From a checkpoint of a small transformer trained on Wikipedia: vocabulary 8192, rotary positions.
MLP neurons of a small language model. Each row is named by its layer, matrix (up: input weights; down: output weights) and neuron, and shows model dimensions 0-191. Each number is 128 + 32 x the weight over its row's rms, rounded and kept within 0 to 255. Numbers have three digits each.
After each neuron's rows, "fires on" lists the tokens most often at its 100 highest values on Wikipedia text that the model never trained on.

L6.up577:114168214116141124175200147085100094155116115138167191176146111217073107101141122121118102096096139128149133136156115108101199103135156124177051115068121154110115142117043167125122111142114156177092155152115105162154157110123185135107113135141099150100149116076088058143190137081109172125097168118094169104129151126123128083102146091129205175107139109158159148074151135107130111077107127125108138090149075123091163143084154179084074120147110076160125144139135112123089199146114129148169128048105132151145076144138143088138094149109134132079117144127130105159128172109149110138
L6.down577:120088048113123128098089108099155151094200126127084142111103092085145073125089139098119142106140129047056137127097118126157044146201130155123193141130157133136129114163189070121093134134160100117166160140125136125134169095141107136156091115110170135079115171125109155125127084150103148176152084109111130169115147082126128121107125128095045119139164127142184152123136089166170142104094132130169162139141189138121126129156116102183162158128085106202157091109111201151130113190124100140088132139160113109090128186145092087142118173205077120147124166094118123142167112193115094168
fires on: ".", "d", " \"", "-"

L6.up114:131193103136113145111156168076107112114173115062130167115131100163089140143147202101099158061163116092100096103166143120068073091128151091161134154146143139159122085149107193099121151173099112155164175142107081065162132086141126109119142102098120153153136121096109143178116096160147169119115119104146139200168135174115140047083136144158098158094090139146088121126096172103175079137149112113132181165126198125135104145072098077127120125086133115107071162173086137145093147127101154126142078072142123151103116133100153054105086079135196156134153081165117176096114122131183140132
L6.down114:138028138172129126133086074192120161130062125214119134166103139097156147136110096140123096181105133155137070111157080109164155182101114120138084144130111111087139114156133088100092129136154174144121109075106103165159151136056114107159104135169128120121187208113113103162169143158108104145167126120106097105141152108150124049189174117147200050131126173095134134170132115165090118093133151164121071124128141118121166131161110149116182147146159047093109141124126126130127048139067130143103182144137150078109152129121113168136173160162119084110104149116128083092138138128100115162
fires on: " (", " ", "-", "las"

L2.up441:161095124200123146148062130074189127140108135087157087060133111077156111164121123175130171190167150140129109178165130134125169163159129150109137121116134128126173176115081169155188132146089068169128151108116153097095159124097137138160109102101104148105097119146108113104131120116164126128118133138153102195122089097148151114158172062114210122151098123080099061120098146143140146106068089163107062128138094097140146052059117097167122119112106128158123151129150140140126115154180130151110101091110131073084125171143083108185145124128148129098126235175153160102127157149107197141
L2.down441:099095130141150166111102116115087129167072081132117121102139204119130105135162110134129127141090063161091125121162095137140097167132085153162106129106090183114142106134131144106104192081134166130117139126153093055114149099100122165151110157110127193097167081140150109144142176107103095102117062114109148085082121126078101118163137154169144152072084097196082157099178125146153141124100140139170163140095109174162139126103118178141125219076203094127078149049119158153110177131061173094147113122161179184120085111111124169136086156115118155156126087103153156161151187123103145140
fires on: " /", " |", "ic", "-", " of"

L2.up36:110120134107128146091156140133136108119095148101166089167043136123140115103150176152147070111143166147154114123119134158134074166127139188181162132134077105120165096114171119186188154114122187182090104147142156147134179114093160123136160197098107129105117024071111137085095107194106137104131090115171115128166180086106072067155105134140112157166089122115124116117102131108133138169135121149117121177104143144153086168129122139181192119152110190078118092149159152103075141067143139086123191109100114130127065143172138070150094129142211115137114089101106151146108165147142125098
L2.down36:161102113125150112158123172080166153127082112131088136129169126150100079154109140107130201122076114087123102144137118105112185077164098076090079177113148118152120150130103095136098116173146058089152146144143152151099071157140159156130084090147117123123179160175091176169112118129121118122104182125100125125114074141131162209147166065105173098107192130151068154202161172151164092113179125069126118128143129111178131102094164087092104137126138070161128174150113153119138122153067119152157073170127162117140199131141133133142101101158093165126162143121117057103148066109068119151
fires on: "-", "s", "ing", ":"

L5.up255:123132101162075187112126140104131125083124068143093100153131107109174175177159190146122157086108090144130112146115121062137119069146066168178139124172163113128107167131098102127126156153151127163112165152178142128089147121094188123089087086150034166114197131151077114116144158175140117096138076104150128084153168179171185126164151155159156145124173156128118132113145094122146193118106140100133190099088065119133157130086104116118091171119154134116083156176152123153095138155113148101076120097102086174175095100117075086103145138135137103150146110097118141108188109211089113096
L5.down255:108114156153128092128146123131092123110148194169143143136092165101096101147126082148128109139048108134182125121092134170159160167081162145092111156160044133166105154218141182093118135120098123152106048153167146122112128162109080160143140107131130109143146133104133134136132080174177128130137105156090151148164142102119046118146114134102147205148100046111103148110137143181120153115147118124113093132068110104167096114196170153110145127135134112089178112120119099123120129102184151152101134147108137112108123106104044050143102103149174142103150131125108169056090118138127213201
fires on: "\n", " after", " that", "6", " when"

L2.up23:113202150157126072074061069131111167106124078117161155118162110087116135059150117104110139216114111102156112161121129106096159154144128132153173114121184141157137141108179145146122074165044135106109138159192151130110155096141145084154109121108154131146096206173141143125155130084147109144135101165065118132147141171146136106091133105104121120111118106147122142113158152134141129115097092162060138134135174107124171102174158120179109090057079121155128129143155091077178107123169183083055123145107115144089101158143113101209144116055144141142102131111101087190127097089131118180
L2.down23:128087108112118173154189167104119135095116164147108063135059156138171105149117078131128198085133132166108111102125118127100123098142140047145094149101072113172131117149212149099150120119169136188115099175190113117129125105124145135184156146146202118146198138137145138104129110124116097119081130118108173162107148122150073122120132141073136101185147130097099144095112113144099123147113165106067189166151149065156129158113150153094107235142081106113162094102116154135109142147050144137148116107133114109165163112076113120161045141155173114123119065124135157130064138147099127099
fires on: "ing", " |", " left", "ed", "-", "ting"

L2.up675:119144076115130147171094126096170175166158089143086179098064089094187150155157110061120099138174150133162119131069153123104153151146151181181120166113184128156088106161089118098112122112141122178065175078079133148153146105088160145103099082183128161115093122158095173146140175096126148110055187079061093141132145175116183179123147143151165101120142178110155145152132124102108121131102109154137092102044127149135127105075120153120147092144130153152093123106097105081112061141188111118185072122130115134111160101110140130089179145108131099086129137064114133125162077146135109155
L2.down675:127137095126087093136104115121170108162084146134164153124169132097136096080134152107115150149104082094101183134125129163148147110101105110098117091110092151146139174086092185122127150127099140137081076147098156150148152133095167161106141183137083151139171125105141131118119086193106131136104084132087207133129131113072133095132083102150150149129101113134126183136142153217149088080159112163119153111185066132088132147116166086207114132129137136080148159088131113182113215097124076127129121095166142068178088159088204125123089150105129162143105086150124189116038116141102184167
fires on: "s", " |", "S"

L2.up277:188129134131144106163125112095106150091119094127067101110108109176142129149138119138084170052146163131095156114131137120169113129128112176149100158080190155134116153138132164162085142108142127069115133139114127110145191108161171135086124089126151196067097160168093170123180229134123143115156203115088114094077098117097189102087084085112163119102159106104148121149101092079204088114117142151140124095138146143100113111178101142117176103125087137185142110101144106098143090132194111147067130174112106111101152127145104087112165158119125152168117144097163084116176052182094087149
L2.down277:093149083089121156080113146144122123174138107112194109094122163104119141133129116093115127138081101088128091123139126158145141067134131105084169123183123101128147137170141135117151163150146118177117141165164143105110111124060132103130098200094082113186200079159127099141060059152089143117112075157133147159148144103107103169193110148176125113152140190152072114145134151150127154160102107115156148102110124131165175135127170137118075119106202076124102157119102149135115136070104087084206165117134154145140088144092144175119111127171103111066122108130022121155094206105177156112
fires on: " of", "s", ":"

L2.up116:098176160109166174110111175133117116112090153118146160110088095119085149141116200121166080217169117203143097143153128105112085137207144159092130107140109124102138140134123125105145165127123142155144118175083116172147139099068107064171127187116115102089112148085076107035118083102124114111118138103135154166121125088178148139121213092148114180169081135080109110107092126122109205148138093140139088119035114118140150122124150121160128112124137127083094133101171101160099120155091186094193125170126131177109077172110118119097150086081109115123138102117138139099105132107140181101
L2.down116:086121085123093071100107083193161100133142091170118104118119116136104135131103106104097110089110149101094167121192086144136133152117102137140099117086134160161153120168152095132161137169185081078125129104143148060121170134102112188128064132146122117149172100171078142147116146101139145174098126188104122104148168156081172163128084149092132176103146075111119130112153151100186103147106221110127116120129169104141127091095073122107127115064125090194128152116098219146170153055155162154142144091127152093164143083133160118158120204185084143125099153159113153132176133152085099157
fires on: "-", " of", "s", "'", ".", " List"

L2.up374:086054176120132141114142093139159092059098124134163193166105109181168117141119150127143070138136142159130165091177123112149149129055139120173108105103176120085151082085111058136116129051166120154107139092156146139121122085188109172139076110140103148173152234139161131104127127144152100092088113122128175119138084122165085134126156206154163095162116097118086100123129060168132095125154110124165067094176128111116137125044129168070120176106128135178156103118123126160125133119108150130091103153148119146208100143133100094136138119130115095132088093092169176114152110125142103155
L2.down374:183124152137164129115121120101104191118050151091120145077143193162104171147100138106108069152133128108142191190119117137163142170160124147155175111105158124144119067127128109092114070131059086139139101181127109093121098138130094113116112155064140192161190118154161165070052107050110159113117143152109092126086130106126190132120164168163094100130114190100188136133111113127131119126184173157100127052106154169131110087140128143182110169124112108130096195095105139112147154069145126128101119140061094099119129108133176102132121159131128128107112151123190065151143134110159118162
fires on: "er", "-", "ber", " |", "har", "lo"

L2.up191:187115167130086139131180131062086151101129125129115131108123102128104176158114111113133136132109101163098159131114093112076182128109151101174074111091147122133130105093165139189140061072075081116125144143158097117128123115098096181122168107154120109092128144130135121207088139123116090090103142180135230066179110133124141081080144087117200104114114102126126121137139099232075146125022137120147135117131139106163124130092100148151116145140173104202147109113167174218151149124138144139100146106121145124113154154107126127145117115160092154146130102211146128121154129151176175135
L2.down191:110131093146136134111087105112088147156165142162104125132101113159095119121159164196149125139103153137097084129125162142171153108151153146083228155129119145147112131108139185129063111118149150125118151103105149156101068129154150162205143169128157114086198168127126116159108162112111156056128130135071129095108126115189085162174137118098158111158114117110147170176137120109162094128053176121092123093121127087098137099091158136019120132107175141109138131078115150098084122162081091152157097144130112146158111187137171096146152159164169118100186069065071127125092129170083073120
fires on: " and", " to", " January", " or", "7", "ed"

L2.up547:097123172098153118154150148159114129088181082140104151114129138152127149060053197103141124083136118085190085180145160129126056189097091099140089128132168089143072110114105110095166103177122128183136116149192087115171131151097176118132122102134121137192098088081076143126161129138128138147106130107109124108115150204122153131131141105137118190116143142141175138129168112032114121166147105158140157117104153069083141184134079072109169129093148101118099115144111228145122157178111144120075085122143152122110106089116101129151130097152147129147143069102156121150067134127137105191
L2.down547:126148105178123172120087091088142139087063153172081094131125148055119072164201039210091154194103136169106164099073098099150165128110111108087091096122106109157178161149119097119145155133148156129146122092127141133135114066128103130087139177095168149100173172073124135139111168121106122154128161150142147135183174137116112173161145155142134102069075131146128089131105138123114137138144137152087121142157088168160119113169115090162117114147125176137097167094103083141083151112158120106193074149066147182161129152112114131163144129185123119154083156064120084112176147112067119107
fires on: "-"

L5.up295:159157112183133131119163116121142198054104102106121172153123081146122164159127146188132167124132146132138140095102095132128105125117178084113142118130140107186124102165077128168133096174121075103122182055102128112088129114100097140153120097135102143131120135088129174185136160139108110073097088127122154129139199089154154189170185091171120132097174137106135112083130153103149122112119078102128153118112107103070137125111109096136171083195120106162162117237128179161094072142156137092109198111105128157135124170186099144046130145157146141138143096080122084147124042116095128134
L5.down295:114104117132151061142147130193108073218120121161106114134095194070107113065122065114127081114118094166167159120157150176143123142172134131087165127161129077165145162142080119086143166079154164091082094083095083103140158109214139127083119164142112142129134125157088131103094179112102127204100134154125130135178145142166077139126047161119148175167108136123084164120118126148140106138133170173077114093163111086110130099119151128093128093118141161099131080059173138122156128203177117143141157169105134114150160120143173142165104104133114138105075127113087170125127180097102107158
fires on: "s", " of", ".", "es", ","

L2.up105:165112139154103137095156145101123121145168107166097132147097109106117166119169161123069090061111130104154112170171137201184115146106099119140203135145143170160153083134111113082127113111112142108115152111149128109186093087116178099086141111051054176092051115079109100128103100131131194074108090156105151115146129075137035127142078110166118126115106191107171105143115147104205158150090131116114110147097130129099131119138114101138161118144128126132183123137122144097152121137147165150126161128095168114150121065151163145137129149129153140188074169155103131185153053124148185053
L2.down105:087144126119155136120113114139144113126110174100118111100110120150148123194105090165129157181159104151105109074100132083094140105167164083102070161101082117138107208135171120160121147094136110196127110129130152118068156136131119150144098153166207091157141131073106105133165165122150132173150128138162084176148117147095154124133164146143112132128190112090138206121138160179102129112126142167187087117146132106106122083143131120086115165132096154102076159089092114153129136154146107117165098113132072137129119198080082105060133116173106112071233136124159108138075127066061068171
fires on: "-", "4", " |", "1", "5", "6"

L2.up171:098145156087144119103151138178148132091137100147141139121055157156124125129145166172066107160141168123173087119087119164129043076149124173123133097082101033137162087184139134188127190127185159131111205126152134192100125107115113099068114112129119152114114090109089131143147164128137100150140147099161113136134187113158139082103096097118094153114120133149118135085163044121098086134145148149150139110080127174183184134124102161157091131154109134113086086159099108079176117137087157078162120166100105095128132092150156132138112124154162194152165122085167084113095142118051137172
L2.down171:109156133154169106101118139130121154129132104075125108097113215143157166172110118142097110159098114130130143100167065097108119134148131068087147148151180096162114124153119064104168153088099127102119126139114196152122164123151126170083110157121095088093118129127170151109108118136089119206079099169129124141123145099142173163145162143153146165106055112098103111086064197141124134175119157105142160040162108138131065186190147090134100134129109095149127184165091155120051103126124135140156156091122136164092028114158147163128094185154111107128158136202112103106100085151136143153
fires on: "M", "-", "or", "ut", "G", "er"